config = dict(
    d_model=448,
    norm_place='pre',
    rope_base=500000.0,
    rope_fraction=0.25,
    tie_embeddings=False,
    init='normal',
    init_std_o=0.0218,
    optimizer='ademamix',
    lr=0.000236,
    beta1=0.9,
    weight_decay=0.55,
    decay_fraction=1.0,
    train_tokens=236300000,
)
MLP neurons of a small language model. Each row is named by its layer, matrix (down: output weights) and neuron, and shows model dimensions 165-292. Each number is 128 + 32 x the weight over its row's rms, rounded and kept within 0 to 255. Numbers have three digits each. A neuron's up and down rows have the sign that makes its largest values positive.
A block is one neuron, or neurons of one layer that tend to fire together. After each block is what it responds to, as a language model described it from the Wikipedia text at the highest values.

L4.down40:159087111141141136084096147083148151135143117140082067140098168196139181102123093090138158101124149086138189096135074148126134056200146186111086073141117165100182157142085119062151088092113130207156093132134144149075136138134136144118123097151095121161096108143174120156160092149184117157142118113096195046139174167097123126079076136107190136133167114122109168152126095128173083099125
L4.down79:074154137100142105166148096130164148175109143142192058180080158162095153105168136107153167077098125128150149098112088112139137103125208102162143144113143177105173085110168136113172123116111211155033084111132135121091176131084090122109111131126134107145154116134173159191160131210113091073108163139157101154123159067169126107091168134135189151103160145144086107185129160153160143105115
L4.down149:178147096123086167179165109090091181174109106153111131102130127192133131119121145066119139098112163106160092124135167141112139131109153086157190105140126155169051175174173135087131167125128130129146138099171146111159147135087122120132065121131087154115105166129113179089106129221142141142169105142161160148082102119120103123188139170133185073084133125101110141141094131163106081099148
L4.down172:106130147124149078111142087114148115151122132106158148057134141238134165152164174121157101103122092140095107155103109119078085126106142089145158154151124123047191135191151128000138126082110159051076117079117091160141177124130170109106118097080172159124102119129164145160090046088126139131084142104179120148129119166095161166116106170093109108131129133135130136100135157131083156092121
L4.down262:099100140206148172075168117123075152114153112114119149178134101145121117125163128084171137186128135074114172135135149174126144098059169104192124146097156140143158131148124131138149074145152130153141134137119112108142117078143128128137152046112142165177096129090109087127168083061132130126195134110098120109197143125097147172180124142134096072119150106108125142168150155133142102149082
L4.down302:124131175117055141134133151163121089141167099132117141138115117167118089186108139130140091161082154114149096139140125219150099117127134134155062102191162130104134159182071147082167076094142209098131165105057088078120147127128193114182102096120118184143114123125155103153119107024121181091079108160145126122099078161069130128153162128126134131120120109163109101143117099104178135054154
L4.down320:112155142114157126138140094108133137157083108103109103135102146215134113150127193134095160171087121206111120133111088101125174117130127111174168069156110136145094130181156180063125154123109121179165093070059156162142144092167099102117106097131125116126090152215113165134120108119178103134103167094170175092123132152081112115111141134062149134076145168135131093129059046125109121096128
L4.down322:169131096151138124144135140129164131160151067139160117064115095142102160102118083134099132109136136122114098139116106191189153152127134177077082152155128109121146118129103075142107093147161115163093102114188124117139157207185155078165137114116145137171182110122102103192128120084129122102153073107129080125176087084129102195125123070111142083159139116123142083181124163139079092181144
Responds to: Forms of the verb "be" (is, was, were, be) right after a subject pronoun, relative pronoun, or name, such as "he was", "who was", "it is".

L5.down40:177077104153096179169120123110129117118179145105164108068112052165181162114141173107078136074162126187117126151170144129115068192137184134101128140103137160157067152124142160094116115120089156133129188153154132127145138098156152111136149094187072185155154152148146160097151129115101064137105121153144169166132183141150127090113152136081183171115110115072120056107124099131138118135141
L5.down61:103096125154124165096137077106036127132123161113176140129082092247202132061093105178148150128120139172176123124098108137128149166131132139137117140168161135108118129175179146052143137150095093134151166147093215118140097118185093138109165096129102123156137181149149146138182154144134095103158130144129147090134137156128189108108101155095161110123136095140105141067129162083197036164148
L5.down251:108058122135112129155129112087123073110085095139189147109133146248090176117167122109101104154120109074182146087062155083133117147172138087077128167170141098154141179193135129017115136130136154111088129062076140119098148167141122161106204134128133115145109169084107102105135142158153140142083186129128101123145149093122120102164094094151127108145181124101192122127161090083115163129101
L5.down256:101130140159091140166097117172082114166118072131156151115109160203115137071184108151083099147112143105092107161108165104095106109179098135141106150164087140142151188147108164100099116169129143104151170090093141122062046112149145164105147089138154161104098118171148105138123185119119187104068128135110153097115097150124142071122145069070115128118122097165088112120096054109148180170218
L5.down303:134152092114134115106124111163161144131153164118108121121175128156143166091102156100128138144141092153149133131131136134117149121193117113097132181105126138116158078189141175094124191130094178158141137084083084140099150179107066095119215105109133079121155084126136131095153118097160107067134124146109134137093137125107109195088148026165163092135134108163097128134131177155130152124129
L5.down304:143125112181136146175153136135102117094101144085121138146178123151154184148108097066168166185115095157109142115088151168126100184151157067158110145168131128055134191075120156124175121118097091158121203139131147131102108085150117187080160058110071124161177112084116201067135201119132102118079097136127150166114113144178097108065129155088143129098183072140151092097109192183130103174120
L5.down319:111119152203186122118175074040104122131152136131096115139122139130153126131085108144163162133116119172135085122153201094126128123158106128186100134129124132109169129136181092134073175154090115061121180096059132150117056117137077151105108166146135165077175091115132116109167131152106045134174136173119142112145135135128151085127103152140126124165145105200121104114086086079141068127107
L5.down443:156118132151129085116096096122156097108154136056152118143144176160090130128166141185129137154126103072104100152088130058091087203086128132169117144117088114092117087145127075107140144124108138163029119102066119107142159110197151128160156134135057163125107077137139054092127129095141107172138166165129144133164128164160090132129120158138155112160152120137129101135121083125096105161120
Responds to: Commas (sometimes with a quote or parenthesis) after a long phrase ending in a noun, usually followed by and, which, but or while, e.g. "films, and", "costs, mainly".

L4.down7:096122065187099123065144134230094110113106111099144135093088140121174101110176149148062105118157124131107119131131111135122184150136103082120149112105100163136120199206135126098148123119092137118094085091099182119097122131073110126125093178104040146112161108142146140177096089130188142124128109084156118136150041111093127105159138113174116145094123148170097123203121147138090107144156
L4.down12:106142152083091104057112057220079070110080094125202150123113115059120164153084110165167110067091093129133158141132138143099158092130163117187133134081149088143147147115127132165148110162130135122112170112104118150155119133153221112118147116130082125093088131112112141057161073120126107126125108124202099099147076100149129169190158144144129166107172080132168135156173164145103147129169
L4.down122:116086175120108128149193163187101145124158110088129123126103055088163099145099180112174121119189109111183172091131113087086138130195162068150125152163068137122092088143137153127140148119103098165153127136086169095159056103140126160058091190185123099226127154142146096079146148146147120113148198135169164129154168117139175097152094115131166097122145122214115126123159091079092183055082
L4.down143:077077181113103134091121141124122097131094154165137142130121103094065175132120136100122049126110145113119122150163155126155096143143087209119098095149163143088138172151126091168113092123097144116123148114116144094151107169121141078123111084173099138142122175102123082156173175000124099140149152141121136177192145121145126091136132110164171095120111122117119127140146153122126144096116
L4.down243:154144151126099077156085074182086142156164107135072120101117111049098122140118125160116188115110091135063094072139157132117158112102127121160108182118163147072142144119165124213093132150157083118139111127103117116108091113119136148117102067152081123115136150100157094074124142129091082139151165167124114166158129101137135105163096100139170109126166123191150174099169144135077148132081
L4.down327:152156132132176115095115122154077151118103122174143079137125174179183150127110070167164222160116052115105090121087094114106136167089129111185079132134139158138070206114139100125123135132066109112142137154157147187097085113127079193106093130145124174137127097087120116131141117109121150163120177121143110101169154186126129048141137161060144100110172166080128158123157150068185175185145
L4.down376:145199124101134102104152141122106190130139196111108092105118135163142100096089148146090147132131163119125167099130151121164145124055108102116123182103113196130108169108111085139107079128144115128097027079071114143127115042130172218130124124130148097128088144208081179118164091073140158135156165122072122149158125204082163088129113173149131109114122059138060097117155063134138157158104
L4.down444:132128160163110117090134219175075070127150090123116099137109122128226137117144102099124152099140099136201129107223150118122156091158141109093086137068113122155116143170135113068068122109116146127138156099094138149135096116071081146105115172138077178141174163121156133127154162091143126148098081156206162098096109151124109123109154078094117150127149165206096106074119141126084160089152
Responds to: Commas after a noun phrase, mostly in lists where the last item or and comes next, as in "economic, and cultural"; also place-name commas ("Sacramento, California") and some hyphens.

L6.down31:132094106130146186154096176183092078103167175154133148171141141220134120108114171159154078120128128179137142171128080125198113143156139147105128121123120137139111099193164151037103132158147114117128110111131123187119149128150094172162097144144140135163090140146139167226109174140128084147144146136162165210107182157165209092168106129087145135179189153135179155099135115109174126089136
Responds to: Commas, and sometimes that, which or an opening parenthesis, closing a long proper-name or noun phrase mid-sentence, e.g. after Government Center, Alice Guenther, or Easington.

L6.down214:114145207044122072200136169114148121120117146151124128067162111246120117144168140117104147069119147121120115072110116081167162143156116076107121154142118127122161174192158143056140112137122154128122106085173128138123085132162063045046158154187105125138180142140108139179142070147103109113131101088230100122131142099098171164137110164102116123089062184142086118186096049116149125089129
Responds to: Verbs like was, is, joined right after a person's name or pronoun in biographies, plus table separators following a person's name.